Part of a small language model's weights: 12 layers, 7729 steps.
MLP neurons of a small language model. Each row is named by its layer, matrix (down: output weights) and neuron, and shows model dimensions 512-767. Each number is 500 + 50 x the weight over its row's rms, rounded and kept within 0 to 999. Numbers have three digits each.
Before each neuron's rows, "raises" lists the tokens whose logits its output raises most directly, leaving later layers aside.

raises: "5", "8", "6", "7", "0"
L2.down3969:515523518497571544552553540505514505495472547479481489489509501546464500497480388496406524546353525569506520464528692515532554491460481515477479555475545518583539506592528485462416548518597505433525502529495502550427562521427491552551508419518579431456515385453440507552534536520551502581397542520446555495563526514500540559594544494512550529495468389584550540416526448485512539528470571546534441484526545551496541411439598557463556555443505505578608512478571475527415497434485448466566479518471479501397575552524545467514443484464462472568541516481542487492489512531409497447450557576515561489500452411478456575496519475503484539442502512545490345460509510478576485490475510539448459474568501564569505482585465452450509528433513526514551431518597589506569515540529425

raises: "8", "6", "9", "5", "7"
L2.down3:510594503501541469532425423436529578490465497448526521574414486475557512503462608511533492568388567469549573425491508529500470526519447526435473565480545502570519458489518503537477492540598531513553531498517477477441625470457477469505484454519577578482585473488441505539496583511500462472482517530468535528583479549525472523509584565457546539475466449476464538480405424458527561547421532519506470473589480443561491546513576509466535525453359455493514589483613502584467382453433474502553493515495507474555571514514514618503541505478471439510527513476456472519453420482575521487459499545550589555528485510457494531420570538483338462423473541487532494456435488511635474507516541402481551461513600589477453442585471481460520437474517532573542516534450617651538545550519484

raises: "9", "8", "4", "7", "6"
L2.down2718:489498484529485593487502508484489481491501496466503570516540433519596473458508438484534586562491415507441580459575506413488592499455537494571601470597560483525524463505546569473500490468480530473557441540585600508405495544565523498441564513504527541469579378438560477474511456558558397502534544582536542444547566475552482479545533541496471557556430456518542521484519527535472490487447468424461375467495445440477574548531552537404543480401468479462344525499457511644557506497432525535522572471572528451466467437412542474480535561497528498463502485462428366483508496529634493453446536469503555496442538478503479511489545441565502527577496576535558474517502564533502478463491361438467543476435429482446486450622555573462506436505491486598599552492457501499507587404526513

raises: "1", "0", "2", " and", "4"
L2.down2140:530605588574446492507524426555517601468462446480519608547397533556600560547547373501507433495614504527429588604501503505423535495525444611488496483466526584531513460617552538474498458578476548487468571566575610534540550595444560509523510457460503522544489450522510486473505590450563463559486604506513442473557550481508453482544570571515638492536471453477617521510507534485578475557528460462517426431514572489505472479492549522456521586470550520535381399504479416480566582485551428538399510435513563434415571543592511534441529624537468560559543495529477453480448483472485501481552492488427443584474539548506509453506485519379416447470491478532617571491512575507581557495521414512505506440530584556502485541476500554485469407443439466553425408488528429500508588488468453

raises: "9", "7", "6", "8", "h"
L2.down1012:539499478500475570553475443554491435480448497457441520518458484480517553488402218487460438534465455482535592491480444518442504495514496599439578502450451517549606474526514514476502527555530610491540586582504535485500519548467494436441519549472496523496442455466476488607428494495562485549455520538546588481533545543555474516536434458520495479462441432515437482490469563481465480578523501516492439450523518477539467483414508552481457491404397531465313528496552512609497511542488540623528563523439469427450482450527573485492530561453524470526485428447421482480567477495604520456557504477487550524564553517385468560482481468449442515533499490510559473523530562451563562479436519466524483477493575575492528426561592587410544486418541503488488513502481496650511515478516476

raises: "8", "9", "0", "5", "7"
L2.down2790:505528472502546418531502559535497543431479530492525523467453519519566494542504494534570600526386460501510554467475613493548514540491555438505457518527487479550451527538441494418541541467572522564583436475562473540587488475441534523491593381449530559518601512478396426488497542572537533522507520502488483558575454507536527477518583499530550512519540441473543530577574434446474542538456578506521431609543478474496487562511585443450497616500605498437500554550538454541445397488436427557496524526471488454534505503484502519541535603501500462528509472512488458474515405481540528450453460526524440559476468515522616591496529493537437465417503596483509469501505526502471460527624518458519451485519457520560435466521426546442465465525534464464551537526455547595538554515467561

raises: "3", "5", "4", "6", "2"
L2.down2057:462598565484579512557540496460476539377428495449508550553452482460601493548462393461566454588405461537647518520483572461409465437552455493468536502525496447614487494494555524509332524589466410540555422563508487486490468437435454555478457397518456635471589581515530551556498460532503461488473573630453484593539488484580441499456487416560521483498481385516464465436492491523462525575482549472418427502464474484528468497449530575477516560533439507502493578440554603514509454428535477492469545548428535521440625555518609536507502598493462482464498412591562530481432522507528454533461547535611633541540557531439444511496520494448393542505563540536520454497509500513544495512449466513528420508614655443549367377544487533416593425466527538569544445465407515488462551490534473

raises: " his", "ten", "olog", " their", " her"
L2.down3150:501491502494416576440495431531523506420525472391494556529494469464542599430520411488554446558607438509507518406473558516458504511565496467487490444531458544457453499582476556494496526464480467536468576468506523488473486503430447530548448522495487538487649370483470411487450557509536571489402537580468535441530622554456425516612448519383460609481463323496627598428482486402510499492516494569463485410515526520449445515497500374503497535525509507514262419573499433507637485480610501524442552512525498494529485576451521511567438573492497485535419488453604461487388553480556563521530477472477433447437563500442501437540498510473460538507523515546426458596403600526482534461541526532543542490518491459513582478602509539491607401542490533592576459521504552596467535417474534

raises: "0", "7", "2", "8", "1"
L2.down2320:458512530520482503523584442410547605578455582556511455527480531473509546639563440526415438504434499481517495536469516578510461532539492406495538533575394517502492542475557476477469522414526505430482520460495394561532492428441481538481507520466539490463442491484479402463568509463444450538479442476475382494526469437560544413467558530455579569471510515590513559520546476530519388484480563466395520532553495530506533420516474500469442590439619502486438546409589493484435521447508464505507517470520484598465435452575548527518519572491432441502515452422442454548495499489580550439482500505465451514445465565505608565493531381513440535487552457483498501461546518502550554574474381562494519460563512494509503458422468542475514428484455495496489560546507485475601499589483448

raises: "6", "0", "9", "5", "7"
L2.down3183:503638530452481436517561549494459420510484521469427532470500495530596489507458359413532537562433387536547515432477568590536462506398444474467463537497435445508509550583516502493451508536567499530548460508520592545420512512535469454527531461455532581459477517396572548624501506605489591526559560488540437498520512497448537584562496473503506478413469404516451501505505557532453476462486527482486503505527439550490509396452512500408487467422511457513305509489532547551467458495412561505467558585446544573520571457472396476508512560520469441548471538494471501518517479549506463463468525497420527605461488480495403508552549439465446462483469567528591460486482520408531484397486434477526519514488556449463526488489632484393518584498571496456501555519518592639520617514516449

raises: "6", "8", "2", "7", "9"
L2.down1325:496575524470555514468513459473466506556464543473441467510467453450605545433538406507456414545390483468514559501610491487556454443553503517426484480493495436528526535437509493471448540485476503477568570474531545553470447493427527455560430472566516506500496510469572499497504537508461553576485527557532554590591484497568431502470537484419493493489477483552500429451589459483534541492492576396563486539517487525543492420441431538460548599478421508477487482500497548538525492486413549534516489486444451485447471415485524544575462531494446497543491461550511479515542454522505461487478521554546417566578547549467504610405558400474442418452540491501541503360464540486533424513461490378515535536458577590550496529506616494440505456445524450526492501502499667525560615541499466

raises: " ", "1", "2", "8", "9"
L2.down3581:500583559586460393528521442486399573470437521514468506555441529456519526532489483435479454441582511569465490494557533472479440417497536476500505460514439487461484467532512465471453501393459489605522483411531509489511436435412501537599487406505557485491528516514486538444402518480507568473500488547457419459488541444513505461525523535473457586534421479510581534465393618545517432473474525508433500473468464487494484484486462513528490495522527404433490507483554429543480424448464479457469494492542408530528446458528598509449587595491504593601465464440472455459453520489556492483531573465487466573435543590458412543556422532535429537534526537584565520528493570556629544471561551494599502535480510468552546462555518578518435400471465496543465480467471480498507542494372501

raises: "8", " sq", "7", "0", "9"
L2.down1676:547481481464469469568577603464509547468379490443493480479403475534499536471484397524516531508448448572519552477537519536503535469482442505465550464539564502543485530484533541483474459547540570493580501435529571503483520440477577509484571466396588497551537401468421508572493553572602537539404574526551481505445489508497478518523583524453481419534482495473552545429548536498538539533499548470385430478521438501546457512516522624481465491464434420476570539450539562598458479397446471486499547577564429402431502450503589461494495542404463514470482524457558496530486468426502490452450448455578515458484522488594484617445519514484475549523505553530485528482436482538502474499531470447528521481511393528500461425497504452470615431459489550449541494478537516421483618550439429

raises: "3", "2", "0", "4", "5"
L2.down2045:547484499489492433456525588490401567557529543456462503572468479484491536558504296538467441438489447551505574549497513573553556482487533402455478492467446517562519515505510472536407542460495484468478477431472569560424458450456524499567402495566494514484468500473451474489509452531548476530554524387486553561457478358456522538496516444449495449460473516575570499411538454453533458436480550475564540478519559560524524462486601463530445474501587558471257551564469456457472400424538461501522430594484487589415471523428531486514496472490428483514475487392506501560499511472623533513571535453468521534485540468378524483553449502493449533533443498500504467573510468491481477453448539462525572528485472598490625474460453589522532510484531475473519467500483505645522543519503500

raises: "0", "9", "5", "8", "7"
L2.down1597:459578506520464451500527502530438500530394459471586498512466521579521457506401334496544524476409463448491510470457509524507486536463557427491511508452494495481471519571487499523497488544489586467543485465487500598472513570435481431492433452465583405483481560588465527555482425580424473487414566470498543611528471496528543519418579564486520522468483564447582501474499490473543481466508618445533491510458524500545461534426485528513485551578566515481387586452518492487471517389443472513471522552514549523509604483436599477553501524516531507501506490495500508560453472525526512477510558478547487566523543484527438509506440485420431515439461570614505457461566505470562457569444482516463557497556548535489505535564469529456544494472567515543569462482450563572548523537486514

raises: "0", "8", "5", "6", "7"
L2.down1647:438520491556599443525495612430529474518444555474549574463499580515470449506512467480535494496460437552600491481512570543485491509430528459507474510521603514532498542512481496496534584563541568497526472537493557574412551404433540411565537536453487529524491481502511501455570436521498502522420558521486450575463494544529487495523555525499571548524395432573573466433577487505466495588513646516449418512536498527442464465526524625467497555469473491470660574456554554588462487402418441446500493567467445402495465468511558411532476435538549499413506490542481466437461527513548583530487515479496544484458567510447441586470488464532446512444551531493507433441465428559575434503543536475465461544498442521472448496507566585391505521422507552523570489457383574480518510530496521

raises: " the", " his", " its", " which", " this"
L2.down2085:492474425527474484528557501413450542491479502553509457427589475522530582401530574566522486540479411626520569432504469404531579412537550488482523471530402476500491564572452513505554414485517521535480462409494563462531519516507432543478506476467487480457464551476457508544472532537460474422482647460518592534532473478540501546536558453490535598566540385526490441405444482430566493402511494452500475425451409461476472548505554530473486488509528456506508405495500458542459438595486534496431490460560453466461549521521504526475527528488464473539448552550429456432508495481467491528502481476468533489523495520486442403466504565443433542525505460513478468555483559486478446504443464630600527505537627504505418484505432479428585412546492471408510407549472525553505564560493473

raises: " which", " another", " whether", " their", " his"
L2.down97:529463496510440489534513443489487546536566548475534562501378452549590508477519499534501430544561461567461507420478446381514577459526553545569499515509445588383471493524515502492536498534559444561449474464541498541561528544566448555501508521551567458505510488509460478439499474494419466448500537483446513425441498505468403497562515470461429567490405466498610553465606569461495451497534418541426455387489488531471518507526525459444522431546551536507625473554493519425518495549557532485441522502567473547455452526468485472550494542496540478457390449414454478500390544533516506511413507504421474482453524518568482497579497577470474510555582434526511478622573527462497463504444569517627607518496545459467526528566535610434535397567452493538477542473520495569540515480474502

raises: "6", "1", "9", "8", "7"
L2.down2292:474541571528485449578598591417558490523481515414541513555380450579563543492472376499421431580519519486523595507444512510417470532568501502412513468406556404490483557546515581466520380533493566517499521548571490522534507471580511469532496469523472537451470438520503493506492533495535521458476545477603412556534491473425523587398466488411531523537562402555574540475499429474590526515498611445489507439469548496495459504469491510545579559480423479506446475359596407523484547531442529478439596619504540561514435560485542605505538560557418463449507514488449518540465522532594469531534465544510510462435586531488500436461546500520434442490517546498512594468486521547525507447508540418540538453548711558409539562535516499521487368544532500582555543504519501571576503546518509

raises: " sq", "8", "7", "5", "6"
L2.down3030:471564513541506496487544478418419461529428470517576508467389466561506444452428465535505515510517498558588474434489480512571505439427526607452431432436552525482499516459505510467479508522522456614527515530562497492444507516472542533472583514538514473489498602507469524500577508525442503479458591551440440532538483520535454529533552521530567475396488523461524527495586444482454493611524547552465430540518507476483489446437521441502495591534408474605508421492552473479502535490409473493500502522453523474384549491502472490564489424429480542483488458541505536558549507578585500473446495492488539510445478503610529549565500497516453531471474553519487427398503522511522505560498601463536495460491474563494518430566450476510590541470477488585554393532453536561508418507597500

raises: "1", "2", "3", "0", " and"
L2.down1925:480560435480431456563555481488470443489434528526474515562421470587525407507430392498569504436506498476451503472501538546493510414536437459445464535404440487583436476522487526451543484533516481635486505544496573459617465496578567579585467493556592531461505507469554409543478428519480473563486538473455535548523571507412505490390470554543498467611547420512470504449476551506519526449465496477495484545587523471548457386505545492487499571503521519436447529459483460520478465511484419472441532510455440530563520391460486432475471531468474477478533524482492442558460473531584430589488474478428471620546480493451533543521560508521407423495510603493518517572519515508536449549454525507530613457599509449546628526418537521529459497492522513478444429423538464616569665451490509

raises: "8", "9", "6", "7", "0"
L2.down2719:493535486545518545583506534492444552518420486400536517511558465537510418525459437480544518523409565462585506441527639519482522516468488507510500585524490453496498437559543527468449576500518502585513372432515446550481521546455445439506472524415581451563526472483501528527471530496431509485486533507476508429502417539544524521481482492426495459522483410473555511491607499470515448585537516505526504477517522491550487529535526573407545468437489556491668500459455500543550476446428493456536538594450542481475519546444546489522538494522505530523527495435524436518471504505559485489462467492476490494503560587494458590475605467448406441413528471532578395459518472531588467505538455500460556528486500553545454469570573471455552492502526469464537550454475526533470584492448509